MLP neurons of a small language model. Each row is named by its layer, matrix (up: input weights; down: output weights) and neuron, and shows model dimensions 128-255. Each number is 500 + 50 x the weight over its row's rms, rounded and kept within 0 to 999. Numbers have three digits each.
After each neuron's rows, "fires on" lists the tokens most often at its 100 highest values on Wikipedia text that the model never trained on.

L8.up508:499537540421505442542480531504469492576503503567478512466512481478414499515495473458532391447388444511480567509555572540545488495578509518492446506530553546458485505484448452489483451444503459595550546555441477373575439461577529496508423515511495586418495400486550533444500505529491543444428515407537469484436510528519425464648546529569481498533455512506470567445414527435537504567352
L8.down508:408466526527476532507502459535532519460531493472527517564428444513494433503526502494556499478552508511514474508508423510447564504423525381499547484550534469487416428557561485492559541532457488540499547593528468572524559493408510517523466496364491531531486500536554445439567575446510513453537516490519436495450472510423544492540392603387610554426446609529526535472491470491546499487592
fires on: " as", " ", "rd"

L8.up56:497487458589477482552460386532494471454566581484486565543507494520543485496496512471572558512473566577473525464580492535606512428500404543461572520554454598471499576500422422456494506504585534485530423495583499472590433541454470461547511521535533495447500533481525427603526508454586563479461510506478612474543515497537518451519542490477497459567540609443516434545399511496504517500487
L8.down56:469444521484437461481438448532505452554500369507443627534460528463527541475443525539542476448506516577440461477453564463492494422479487629464500531473528499435477458530509468582527497547626458539431489507456403495492537604423585408438478507487486552455456545498513469546441490622551440474481467526516551509549349490490417503573530519489508478491533538456515503591423571522549561483526
fires on: " | ", "–", " | −", "; "

L2.up776:469500531489474388502373483521519534484392553567510486542493526456378486432493521504458469523507538493567430488409488475454560525531502497492563546577454482603597466578596507466497519535463398486478516575457451502413502505593542556554425518525456368478487458554539525533406473478460499458474468453526511579449480549537504496553581445454536489536544462567489573504503500506498440541565
L2.down776:516548523697521526520565469496472540490525475530479469515517504516529513517575428480525478514539497518562530585430472517469642478569541430502425465497584523532511510532530539398463485582557511567479464495484499419409488513412447529481453461472508481463532572540526452403498431522478524556544480567524460415490422545550484504485440550464484518531540556490562528486490494502492521562527
fires on: "en", "ing", "mar", "ar", "én"

L2.up462:460498511510483467411454515536516541455447488604547443498539474541386430472456493531478445490473528535492459477476585490411562473472554538524438478464469487587487545612473546596475515454606477532403469564442488463438467514471499529476510461536431428527466465470441533555423460486467508491436565383527548586522471493465538537509565476533503612442561569575510529509558572510539456402542
L2.down462:497514465518552542492419554477433491532500470538531493509470495512509488514385557483531475504447539509513457446573505454473523534529468488529478472497519494499558444561420464516508491492470541527488429533474519480515465498412549587565579481538476500387523408454476467542487344370464589383546547492526487423502439519504351540523546405566517469506502545441471541533456576488584518431530
fires on: "ot", "s", "ing", "t", "ar"

L4.up272:517608591464465450475575558503558484514521494466507534503547439518455450490526499443472588499410577478532437545477525537580437530527492513570469464442532512523472511529427499462559460523440442530525444483576526459463535480532517511422490490536462479506556502489561529528461460417441507455540547482604510458537519490414469442448546465466548500521494598544512572533414472577459488479483
L4.down272:587492405506542440497447591493538555459456469477585436540596516553513498466538514384532488432513435530479552420539440529510554459512524584548452531452366517431546496568535539471556501474537506536508460538554473590538520501491598611531506441548509610473483504499464487479540435554550256474397597599498492504468502521598616477530466542465492518432526426568562557487504508523403477509523
fires on: " at", " on", " at the", " in", " for"

L8.up830:409500486473532459500406463550419596562401529444420462489460489485474546475589413542472537381485458393453515545460427464532498442525453546497484535492452504449549507528470540490490393515443424422436510535482452479512506507519585554449443446557514517500529458544430457538423483472424513501519457475486539456492524360448543487512557491612464487546551503394541569502435493546589509490531
L8.down830:500529548537495471628452489413502525468551411575468499526614486462550463595583465489478572484602402504467503553446548523526492491514428457552434494472450480558520440543564421464629459473468496470556471598522542531465560505462435515486516527558466422425600503498517433430464591474579436467469487552491479521613466506543496456424471485482486450485474568508537468480490482479493460424486
fires on: " | ", "and", "it", "r", " is"

L16.up687:566426544460433550561529544519612495546490540467489543488462513544514439515538577503449445481557512456513466470538465465494514508590473531503627512530407519582504537449434529514455460597500569448595490513514369526578428468494508500561502455497533499408442481469525513523534502492461472459438403496505512513379552485546453605543533572518474485399583552394494499428436502582534489538524
L16.down687:425498589489462526478565496489503610538526405499428571434499784461513522496560431510474564514529557482456498473447479458540465493471599470489458516400489518435559470565501464487558500489574526544408532536576472486502506535518550500560542588527498426479522518475551505543501482441477464504474496506538537486564498554444542505551515468505532521505485562487447443557475515482463464493462
fires on: "| ", "; B", ", B", "- B", "\n", " | B"

L8.up1005:364482496460549480553438465560515446574526487531543480464581491505429502507522477462441451640521538461484485530486572549658591521533422522545493535431483522491495542496564503499459479615531429472483568604401521539528600431525497480511489532427484565511532469472464473471489409518436529482479437486517513533505464413513524622493456589575531508495469441550545532522421473484576442529495
L8.down1005:451497485503394507550465533466508457475571505584455535476381564569557467431464487582611464470534458596427511550519519461540427489418480449457494491512397495534526487512519520472465408539552517485567508519490514562628474494588523442448501559559366407509470525508464554517532461485470464488435514536552590399505626555434484529489426511442465479574538450446477523495467472578537457497455
fires on: "ab", "t", "p", ", p", "k", " (t"

L10.up335:423512468492473472488519483445499578487480470523529428524467501504471493461562478464514540532500444425475479448428397489505490546558531549527492503471437464516609501512452500444480530545546470623504470541485445569527566496537482549496451451477517446469465504526472520435552614522377462497477525449455485442428488516564512571590541417521583542494525497514483475521439373476582521551432
L10.down335:489474474511485487436425548567491490513509527422516552536556799542513493453464448486492556443566526513566471601490551562488535420524510430570436564493461483471504414459382452585519466496496618452544533465416501552502518548475503527523495515471443474551486498548546500495416412428465400486504499467485510512439533588448455540583516498482499568483629448531512491463481484483463494498495
fires on: "\n\n", " from", " at the", " in", " to ", " between"

L16.up939:476471563519419401529615579520479528557536564468484589576463477434427502550545487413526426527525472530548566521475501512517548503419462513443498416489512530545469572463539532552437495511478557521558467500460404537490525498474456524535510503586559533498502552520567416449547510507579498405473505514536492456470486530552564551512615476495497507540571530474496498493383525481509480510471
L16.down939:576493563485547582525455463480523415453520475538527481582542555450558514476535503477514525482542490398537543423466497474446511381372488600410488543527489509450505453526443515515590460528548529494612543464539574556456411520513541566495612496509465448445586478447515425550503572560513473524484410453513445552530486478480450484467521476549547472521446409527427544554659482522542471465460
fires on: ".", " ", " over ", " | ", " |  |  | ", " about "

L12.up1019:454399560472534475528497496596498398457552569529477433514457429529385525445573471542603508537476436497509481539368538506572547506544463558487515477479480472485534456394508533466550504606519509554592459356475491418528551506465533542443465541441503527538505462495466484440448509469463465522528448492496548498583415420496510622638524569563554567624544545568444478505417564454536494591452
L12.down1019:528420469542470537498510456476464484461576554512618510493451579572494433566444384469455513485592438517493426511477417568487326512628496400626473520562523500461533565594473549510444499455481517536425510511481568500408432520532503493528564419481500478513480571508494559415450518482495512465572476458523478529591470499469521508482516509428524532583492551495541464484480508503448507490485
fires on: " A", " Par", "A", " O", " An", " N"

L13.up317:452475536498470427372459493606550456594484469487508509514579491485566422564498464533526551428533532399557505473514513487530487583452472499560479566517417559484442526515445556472457420424492411501461543505495482565549501524395554515515449484589453455581533525343518484582447456529548544473458492564540537490585511508476504489518604482526477438520475555490510429499458391493433593473459
L13.down317:557571488527529572585564502409492562478523488580492576479489537542453492467538512484530465566534492591447471578554441535428495491536582662488535503475545505508540522481491489511527480430517581523479461552474553447463435535574428490449477557452460576435489407612499444461545526495492503519552518460493520491491502525531534435449466517464521487475495452536514490441531529541510461432575
fires on: " | ", "0", " | – | –", " | +"

L8.up236:495508470525469395531504451637570514595556530581462521518515486475462382464478492520431524515462629372559475459546451579475386499461503511520378594519508431444496531526482452554463578485482474455447555438535520497569592529474558512534515534505505507442519424503460493572456526488542553465416497476497504396546515526545533468509528519563476411450526510478423488551593460471453500549505
L8.down236:504509509491424509446446527409514666450509454459562431522539420530592473498426548489552462442555443606473507423504542495434543495441628462435527440521499464490418452486546456513455550470435496544461534530511457523473524564538577497443488438445495474480504510579574507467486523541422481528536424511483504582504583528508546406497428475514535464556560444556549523504564509522485514498499
fires on: " | ", "19", "20"

L12.up544:549554553487568370521477452566558533542488533469493396509479516409445548505509530463448483457478488500508609488527443476597435488515477533589473408561435465456544515466395531497463473548536462505503531493530448473497483486400521583589507434493516452553478469429513491539541558539485472535522446480566517462536435404629522544562528485517576529434452521458518530458504464552490474511417
L12.down544:543490513515493559541457489456493559497613495569542418509517463528469468489545410459570494496527436473537456568513512566471418459481551453500470523535574412566471532491464532558600509498482590418443430578465537532420462489528481440449468519484461462451491463478500548486487565512581516486491459543511490637573486479440542523432579560513577525581448499524479488489456576484496487447534
fires on: " | ", "1"

L12.up654:467500511457415488445491475444530570481405539580545433516568467548434431452489614512508416447419384560368499516514446434453505439480566579450485490473449536505523485463513481575540488559524494497485536498534535457452532477473500503532580502515507492521489445424407505531392444520532509609556506497480604504556502539530558549436514539412534410461586505500495402523497500550517517496587
L12.down654:432484482543552455541500599557457394625564424559594481563474547380536525487529474512450442533545522472471482520515577381486478469517405545536541547424391541466413532457498483551527565503523442546515509471485472428368521487426521445486485520518500514446556556531566451501441482514494481457569540502517476523492499492458561527483514449477461453454481515460502521465439586358389404496527
fires on: "; ", " | ", ", ", "–", " fac"

L8.up120:535532589500438527537513556483447563523557548535491482500471519498400599556577539450477491593479529551540579487561462510513449464545500547458535577537523497498519454411538484412577507560387488442517463501500551528469532612542523432385532563533496471449428457638441451418524440535440520520488498506548405461434450474501487478484613501471433450506540474458491454567541468473567552616539
L8.down120:423434560439435483485488518479502548470561482569535523368525612493472427471392503564511547620453499556474594495543540523512592438382494531560447488484486513485498508569410497448565398545536451463496468470502491460465474450615467489449442490563550588540534555514489475486540525471494549512553490435525522502543520474447487530430412499489443496488544471522530621537516513592524517596472
fires on: "\n", "|", "| "

L15.up602:545609501484555521467482372499521543433516440445506538386463447506607500531539431454495488586447562478461551527493457561433472521389407496525474492516424536530486573567524512490507439475487557451582440499490395513467504564520475497563430497529515510477471449450510476467535531468493534552532505489491530461598410509403507474527561495487439433490486519458449400594556493471571476465471
L15.down602:436461467541433515552457563469484519585562452550519503465629452482486482404446523520528505477455481528564516552530484519603524507476469539474491425427501439413492485491438442497533545456578434530439501538558516435487473432406603459520426584516454475548426518554509548601514475457435376413493494563451456565479631505570584500478488442496508500585458445503505552429499493536397550480506
fires on: ".", " | ", "–", " Ah", " | +", " | + "

L16.up107:486543394506502524541456531520498566522518527538528585468587522501513463337580512554541456466481536571545470525467369424569569599509503523554493499468402499584525485490567474439458500488452437614398499526554451473449522425582508555481563580511430541493480498550582478529428479531551574507484534449555394487413470566425532444536543535494525528505513514401446446448532385491436549442420
L16.down107:474558403499486484397548405451479582381456401452514397607541576644544491428515501487544531554486466541571532515466541516464428422455452588407473426451363546452507506391482500487491427521434554442438448517455521526500528574491621571486536574460495627436432483439490518541449480550485540557586506547419457518555522567448538583463488550451450487477507529611480563463530494430525463473561
fires on: " | ", " (", " | −"

L8.up430:517489501405475485435521549523508611505521441537530516503584527482474497552508430497468459447448531502588486496457390528441530569434474540540415502535432490514510537525585550552434459466465473527481528487570531535574573583501491510470412610519476446467526407507468582545528573565441530532488429515450435508473493399423592495461546550554444484517518522506487481571523480378504543445512
L8.down430:500574555527487439519486444534546593496446409608469404572488487505497440468548518535565511455456534527484579499555487493344568534476565521533461558536568491474473497579457397421462530571488574415506499590497440537438492495450530574465609506505399562460529492490474458520494476521480502460420516517480492527495522645513458473505486545492532401484514487544399530565511538571542462457453
fires on: ":", " | "

L16.up887:556405427543499470457465492652459583492530541559407465474530566526521524399568525454495479513480450510512554464483500465541489459486469533482514517536424542476451497513544465520454562561437483403492513409518481470539506397441502547502385480518477441455452448526504488469545412561525481464514438466476522452503469341410402552489552481537549502442571593489417429445498548576585463500490
L16.down887:519511460456528515571487524454501515514469490512497495509517000465499436524494497513508556537551515446479481426452485497473479522471537655518469475546482521467531519486510471499557535513495471538503531517555441468545546572515560535446523558425545525493505470455529518589456541478441528461481460463529502514566519547552526500454469584467495549535501531561519546506457417527407495519544
fires on: "| ", "\n", "2", "–", " | "

L13.up907:582486487532576537557356532594569536465439458491505476545492524529534476542442565535559535446457456638397562495466476470556579452587474546472451472491534474493469471440459484473514529583480436564579446464454503537497470453492489527483418567485500502470497512432501408453542503453513504554604518492490577369408530502551439462542477518476535506540642492526443469522431475503554535496551
L13.down907:502532516503538471457523440502560551454553554551408491478551109499494551503582451483504536496592545490555429528494479550463538400521534708444536544505487540479530547487545437500398553486449503510562605550555432470490567579460477528468474531538514470507518582406435502456503507534463613442476504459493487469511522469500504549463462485474460486492486466453518474500570534488545519549483
fires on: "1", "–", "-", " September ", "2"

L16.up843:547582448506466484537471516481569531489589487520523468447570493415534543499465446461460540552487491573581617480517513568568470496502568542511470541481543472514515511560551559552515540614426459468450508395531400476463498500416473482480433466535511501554505459554484435430630523577515500491564579364509457528486415562506537403512526467463506555607580557553471537514468413499542597480486
L16.down843:458547480491586613530520500529507514457534468450518523532555482521495502550516516469582458540463443502521407542517473499484481497392520470528528543546480403509510468476554486495489464512455534561473433554478513511470547513625486496496574570474436509478488474593426542538429477469597521437488562500536529417489512447450459431509444529501581410407502519508400543535567495503440526511542
fires on: "°", "′", " | ", " C", "–", " | H"

L10.up423:504558529568524458556474483539535435519472446517497479528465489534550478458505532469442469520515402539470442469486450504515547477536526538443511519476543527581485505471541463504523462518495467474532506385489485436448520459558466527578540463460506493484468440559574527471426535481485503550449585433495477461553597448574424551500504491561576525484560475553484470510496479553473442392457
L10.down423:407454508607465391530448606651476508487440515533502504455530552476474559532593540556427536507534604430441472470513494480424540560554452483468471520443475574479456413466485422489480448458497465481465437555440531519535487624525511531539449406506545475567492473553560508578436482522496564578466520479496495476494480481498641474402467494536530521459510552383500474453549510507523570538485
fires on: "2", " In ", "In ", "1", "il"

L8.up113:455412498517425494505485564510499624475520535487475548529499536505490490373573436503507463430519546384472583530523402499603453485491482527525501596525484427494606397395521531449545572452469495505602485569545520464596505560450466415539514406478467536480442359479549477396465495497508526448406511466442480571446514464430498589494599454494470517517552438488449505535476527553425551479489
L8.down113:484520543508447532454500497505485462453559420487552483510450612463472462451409418509516478556449576547595483467469513490524515448459460506429439372481443497480477551594535594544546463444491444523414375474456545479483462440571477419393546468490463508429513546412537435477543571429526535501634476474587480495551512502517421494452520468437483480550485495529541571499545475459601428501510
fires on: "| ", "\n", " began to", " did not", " | October ", " considered"

L8.up26:516601493448514498622488513529461598528444575541499466469549481536524531523584467486420430532441420456549430495460500502615569553527482557505483500549510553523534489431553443565449525534561518518573529550463482505456483450449525492494499528550434522488541483481470426568455592478479512478535458544529466422481518464516483468548535509420442568511549458485441433455464403444577536500401
L8.down26:603515542518457540479472488408492449591543531427501473548473431450526447504446534443569481460470437459472452485534408572463416509483544368447412528502641479456533571508412460480538477532612533388479481551424488515481558416432468443574403529468466497439500395558517577479516451518477436492471507477464526508503615467504509482526441516428575530520422468503479541484507474490593431582564
fires on: " ", " K", " | M", " st", " | K"

L16.up923:495514519422614438419511503463582522516557509462626520510381490507573549481609525550498487499478518470479455466514458470519353492509458516475618501470540513467513496517527517502534360532594506475512515535535433500522481524547452498482530406557483388521464473431496516429554508467491507537547532509549519502453438497440507535526457564585566551497576513450493408584477481505453536540485
L16.down923:438477415579558616440485511467535472540508520479474569437490475528430502539410553465554537557528470567436476509445483466575604433479531405458469430429510560520430588517460424464489507407468445498471562508534451469486479531553423486450460647496569482434516449491442535484518512515532363495441493516527488456478582494561580480459535493433490542538452401537513415468506605522423500479537
fires on: ".", "0", ", ", "1", ",", " | "

L10.up609:479525589520589475489424504467520530447486526524516534444548521402511393480477521490458458513539453456527496451477446537545462583528511537562463526502545489445413480633498502451517489520507523617568530440481528559531479499550568615514536469528489453532513547474415531551415488528479509511589472503514506530517503463485462521660591487501494484375544538524461460570545491383524526430534
L10.down609:480500516511461505541491486444526504491513431521530510525433753545461585434656519473523530543427548503530477517497560541513480540518621295493524478484508463522588470458553446518487598417500533511520386541493449584485467556426466477515556532463509549489518451574579560498455473484506449494537512442494508495536489529483431502542557496527531541514500471527505538534515545499479541465527
fires on: " | ", "\n", "une"

L16.up606:447611534442491513544456488465506589402427487448523484499441476661508467491526583528503473437452497548518631565529483459527581503512522521427510450502507547493667521481532533510545515546453471513566470487572523574462452375554436495515560544483619446447465500546470530487561486550498485493439569486464525462516456477409563459505538509508509407576487490505504482477566467424524543570437
L16.down606:549524543506537513450473551539456526537481466514550455426565521523510523560372559528398446531472547461477481545529572563454438541495411588480513554544520441499456543437601519431518564526551410502494559482536569442570483435562554470457478454479442500491451537537509454457502454408505585501458450493552461513544560488511514503474511378555597485552530492526566448425496504544516526515481
fires on: "| ", "1", " ", " | ", "–", "2"

L13.up718:577413505555603459447557475616588466479485421464552500475487516523475486438548474527540495505483572534601452437544475477522498486542457562497594540581520481534520514418473538491560478476516524622487486395424448419425481464534536448517492478443495523593587451531528491467499436521420498514524572564448611490479510559571470579642510548466493462488514575540465529498498470592425449531460
L13.down718:567564525529535468516557526476490505477519379577546467551509419561508504487604516504527482521502540515602460586528521505475459450490504732537420375496503457417469572552527405490459450503607471422501532480519487435442460602527535438461528471568488511404506477486463514408463532573514457389479444462468535557508392496432501560497509526423419502471551590530527437519549579453568497520522
fires on: "1", "B", "–", "-B", "05", " At"

L12.up77:435514534494440496433527512507494501517506530464499549566465531631441515539505456475492470525538435556485536466489488419589454431522492543470493490574458505523588593640546419493566477550446537523485528513510576445498452470480505460616448442490561402463475423524412551510507451528551634607497571472568513503490561552470511548515473609515523449533524507515540434523523590446534539423470
L12.down77:400469477501550437480465518610509557444584411535532562520428448509544523561524539512415532549510440514408524496523498454440462550449500527390428540518502478513479500513516454573436516585536467407539493442528577480431502551511640501443575577561554562519482431455544509492419431463505436517501504507555444534488514545523419509515495480549532583569525521542417430588414435514459544460569
fires on: " | ", "–", "0", "6", "2", " (+"

L12.up780:549534523498544569493507516530513448509439422389442493500477516481525643475542476521503554405461473453512562513530488518488576542558560533496571520474521504514502413441495536514487672467540436473527395505621555544531519532470618507529529466541407458490490530516529479548499463435517478519450498597589479480492447419467418456576539553424479535468503542524566489590441435500463465405516
L12.down780:425460464491545434565423458423464548483545594544465586546489497458447445406484530535523452585587467577489476494495556482560440384453470469548433469511440533465495553535586483574555365483500591531496607455450487474455462453536409505502506551487538600463567426508491562459499562484444566469574540418435551451488504495526565572429461444564545384483442412472443532416478587513514488600516
fires on: "| ", " | ", "\n"

L15.up260:480442493438621488476522378585576541483463587523459582486544527460457615402534542574601497535489462517492457459487510418529469408450592585444558459461482525492399456450523491607438486565492482447539540463518506412470561492465471549493497465447530557502456513512413460463442448522401585508524483490451486501550540509465483564513485507506479429556462593499559479501509419385570475489439
L15.down260:402494473606466504518480543535515484514516459434553476452417525476498587611504459424505552524511501498488547509552436503473455611493437383545477536516458458570530538535482542445475495521540460552540438434500523539490420532556462471479409520512484412496563312606490522466453481539545389428458416530572494469467495456506546465543522506423521537513466478484503547532443497493419473601576
fires on: " A", "a", " O", "–", " La", "94"

L15.up885:527600486600530477559457471483510541551531449482519512478559481449489543509469447532525456574481489533588478581486466577441470533494451541539564466500506522534568552539488556457477440565527513406387580496577538505423439466496503543423542529569429513447435536580544483444501493535563537474551520461480463485462398502547582511501597501607446497537518535531450509474434428510515468498450
L15.down885:470535438442475505446548505571580587482457526531527516586556554585558508585492493598492520530533537515532533468426401553436429509526542649463504440513465465429573553418519449496502531506535526484550451431476530525565499475519531556504435526527467516449536501498510549485479479481465496491599524506488457420419570436520456500491582445478556397559550506506569496548482490470441442570510
fires on: " | ", "°", " (", ",", " "

L2.up510:475559493409509419472443486567493591499502509459526483565547440571389476490488535476516594550422522496517542404480446524420538474471480565591538493479496458461546416524514579514458458539578566420432503528562453415502525508471531629371447438425564433440504519543528559515479506494472494500518460466465563383472468465506511549471588482458585487492468492545479412478469531480528475522491
L2.down510:485540553399489449536458583497517538505532496574524515506530523433449583565497417518460464505481488479591513433484413450475522412445474684500510456471487545482569460497498538620375500466517476472503545508533438544496553487512560536548575410407543479477549575562528552498508501443505549484565504416472584469509510429520498584424573501388452521479509483461461440480521560487619513555565
fires on: " to ", " of the", " member of the", " member of", "'s ", " and "

L8.up475:536552474464563527485517569531449559494493586503451575642448523444364535475594531540437431515512478496494492532577479467473618533542540557449524536481516474511487575517602543564423568465434585481475413500585564501531527428442493616527552503561473474507517454580551486498496555393474498578510527480606532449440428473489468561545596391441493477517457608438448479536466488504545499447445
L8.down475:463515433524487412516542448495563493476518482517547449563422620472508437503504472550449522652475526506473473479488532404479428504426515447519436513536476578490397433598344556422470479562582499564498484483488430515559497478512448556474540559537497508526508515472459473496449483496505491445501475445484580462552543577504500499493456540531395454517519509492456517429530448527502514590477
fires on: "\n", "| ", "-A"

L16.up517:511494523519464475455473459530416619569469495501504468420518472477472444395571494495385510486508461492523498480498505442592522475586441520514532456426378455509542504505414498495526493495460477489532557453456478431467458456552555511532495370496480450488466488484489528546493439468471498537484438547564482460449578438565458595579579456446543521469540545453384553487497528514617484545565
L16.down517:489417502460486504558496562477558430438576524547521541543387514567494561466506403470553512521413532442483417508488469438452499447497548589453485533450521521471529451539533445479528489502544584527536455531465485555472529494507494518395513654467579530569463455541593507442513545446559423551515550435404503507475515511509531514398460494497530475496511443605514485526487484499443557499517
fires on: ".", "| ", " | "

L12.up939:512481561586466554478453579435460456485420506480506512504468528519483675475544553460519447437487498424423534564547453478498505557530526524413571551477572545480658471466511518428515560445469455490477549497533583508567535469487577501483542465547403520408395497525481421435497493505419550526477462495539415455477419468436527542626502565462530517542493560427505507572456512541564519380443
L12.down939:448566457506455401395524532589519600499534495499540578527527593472417437499393514476535451571542509545504492445500488478561528504414504566487467483512412540428436478565480507463503443490469517475528552461414513436529413500522436446450483576566496452605514516439467478461473494499476483457584468617504505486526546529501514464465503399443432586472531543511517503487570472493495515593511
fires on: "\n", "| Party", "| ", "| C"

L4.up185:436565501509506501463454457586419520504498521494538485500482493459459465592566485450483498467431407557478584551525539529535472503541492506514573463526393537469582428406532545460464576436514578374506533454580452481495523406489537508538466439451521509598478504472479535526497492546466525500496570432506599488481484497527428649555554493492551451546493542493526448492430483519447584537472
L4.down185:433499563525500565499548528414428526497480427436457505588453478469535456566494466507566458425520452496508506562487521516524471426376452568519474401472416556545502468471508430449560564500456489554493498475504539452509488465451466525579557400554461550504499532494520527502481460476425454521548427486488474585552509534446474587500510506523599521426521401519626469480494560466419504513505
fires on: "\n\n", " images", ").", "."

L8.up991:491586526509465492500504475499540457495493569547432440510554496489482513448448519565523541378489574473525456477590461483598527522485490538553499520526415432569477496449394422509450536398471564441596506455461492449568480515451543508514591569556512443425477463498514539567453581470511499516370512516474526547466548503524529503503510517553479469527556434513432570528511475589443478522480
L8.down991:461561520431486517521459490435452406517514473506386550520554430541521461552514586469531494493512487503469547489524493506507414399407530478501444518464539443464498494501581386475530596486537605499441510463457490488494375440521542533565502548453566408550464438575508509550511531498498515527440514506450439512422563545602488430532542540525460479503482556517406534545554498444435574458469
fires on: " | ", "st", ", ", "–", " | St", " St"

L4.up461:549516441502501525431482479590489518573584467461555466540530455475443542519494494498506461467562481483529505562402408568475518468498512557480556522553493524451542545493552504507466569513430584519505587529471469426490578350539421420532463482549645533476462481481498540408461496517437494414537578491422470338535452421575534560572583505507486532533478550528489486509474518492499468542409
L4.down461:498509490495550475511492485517482536432521521524525516551594499439473476454502466493490434463561442458541523522496508515514502547406533576463436516535508569590601517510576487522400508466432561416505562527475553445404453513456476523472576463455526474579534561563513503474471563490443481432502554431562421471442469524496478488512514576447533494502499585458499588526542563477514429433475
fires on: " of", ".", " of the"

L12.up369:456581483505512460514512473646541418456517528480459495503592495534447482517548595605416509514433471507467479474467448520446492449591568512558521424569551637540474501517626483509478464534440484459563470472528452483588466547555624500506424534474546448495446447524560488470462644482365566575504483473449501433473513523593439578558604399537527507452580462485463494475489453526552472484472
L12.down369:459501528563489567410474421617562451443455528535467491528488367500500543522491485483572500571503469502569508498438421438469609488503535470436509491480429543501593540532427481493463431527537499486560538536481557461452563584533525475423457456377449427534548510524522492492547543436443462477537462556544462446558573533604404571534542554488510503560504460460550449455552455498458465438484
fires on: "2", "1", "d", "ay"

L4.up553:502548406449544473538466484516629456451524540536501527469513390526459401483592416535512601532504455455508548576369497529534506540651377517555413557549490486566522604551455503477533517530454389498463498466466459536536466498513490438580454458464473453463572509441537477533481475447505411444437540499542568467483446465556514601580543469476458463444458461519525564470495482459464553615473
L4.down553:492458511556466567517556493554480483559553494487516481550484399499488480471495472496542423576528523517485517525419469529505495502488481345476461522539500494452468545515497514538461501528496509503442529486511546477515508543514471498471494551543471531462470519515472472501530462510480000502528491458470457534559492536453543502518460512498523532510492548479540478518463531441499502485513
fires on: " to", " for", " as", ") |", " in", " from"

L16.up284:572506530507518501516445506509547565434603606594455522542603501596463426541550468495480501573529499553467537499435433506585533539556487542591497509527471359481529522467563555364510521511555355521471447516475451545626443555513549505506460515507456505468448501538477475530549449484570487525525610432549437528598469515430435554586535502375514519516524503581468363537500544540450538493519
L16.down284:476515467479492484557557511499474484516461542468552459466498374528594587470483527491492482473485452440505496457524480432454495458501447170474493504465516491518444514536452487518490499575495545518516535524517502540495438565541521538472592514493501503514534496541461466445469552492479590471532435575513590481536500471538547460565502475484511540473442529452553546516489458511504549479509
fires on: " | ", ") |", ") |  |", " as", " |  |", " | The"

L15.up822:563547474452573467519560469513619505406493423511416488488556459549374418501538499556622480584444455500477561575520461471487425523486537544535584574529523468517460642480548413525468491508509509423462524455472485543462596521497469586525377470519468516493448442523412509440472573533508497495444479511548588527513542541434386579538525546469466533428637581539475463488493491563463485441572
L15.down822:480520403601501550509479572499497590439479480581576443496454492485460466499596488438484446491514521517515488511588498478488514535569429506576491500470584503509502410489532413459569443493572485449505463459490451494461476599508576547486470476516542504393473429516561455597517455559542485488491543502635535412572476445439497432581509501512496462471501470531534505567504409425522564457449
fires on: "2", "1", " | ", "–", " Australian"

L4.up925:524501499457530442490482484537555477465482578528472574498466435587485430487510585526520501455468478521539472546488484471526419418510492541546567536456537486574464473467462485444574457508522429418500560530503473463554520492519371500583372384507506382474467514454557587564477483492481492409435424487452408579559515492558439519477602542438500472436506492522540554498494507553491558516481
L4.down925:508494517529589495530408465464515585454548540492489506474508392523497506441546441436454490435389553489471555515487484476405510486509442435422460454590509470472461437450504448434488502499368418447556555502542453510533437516450489558392403546569542532412511484541485453485475521524547241443490511452497503482540489583562546504544442457479511420449560487459476408484558482535509477514449
fires on: " for", " for the", "n", " against", " on"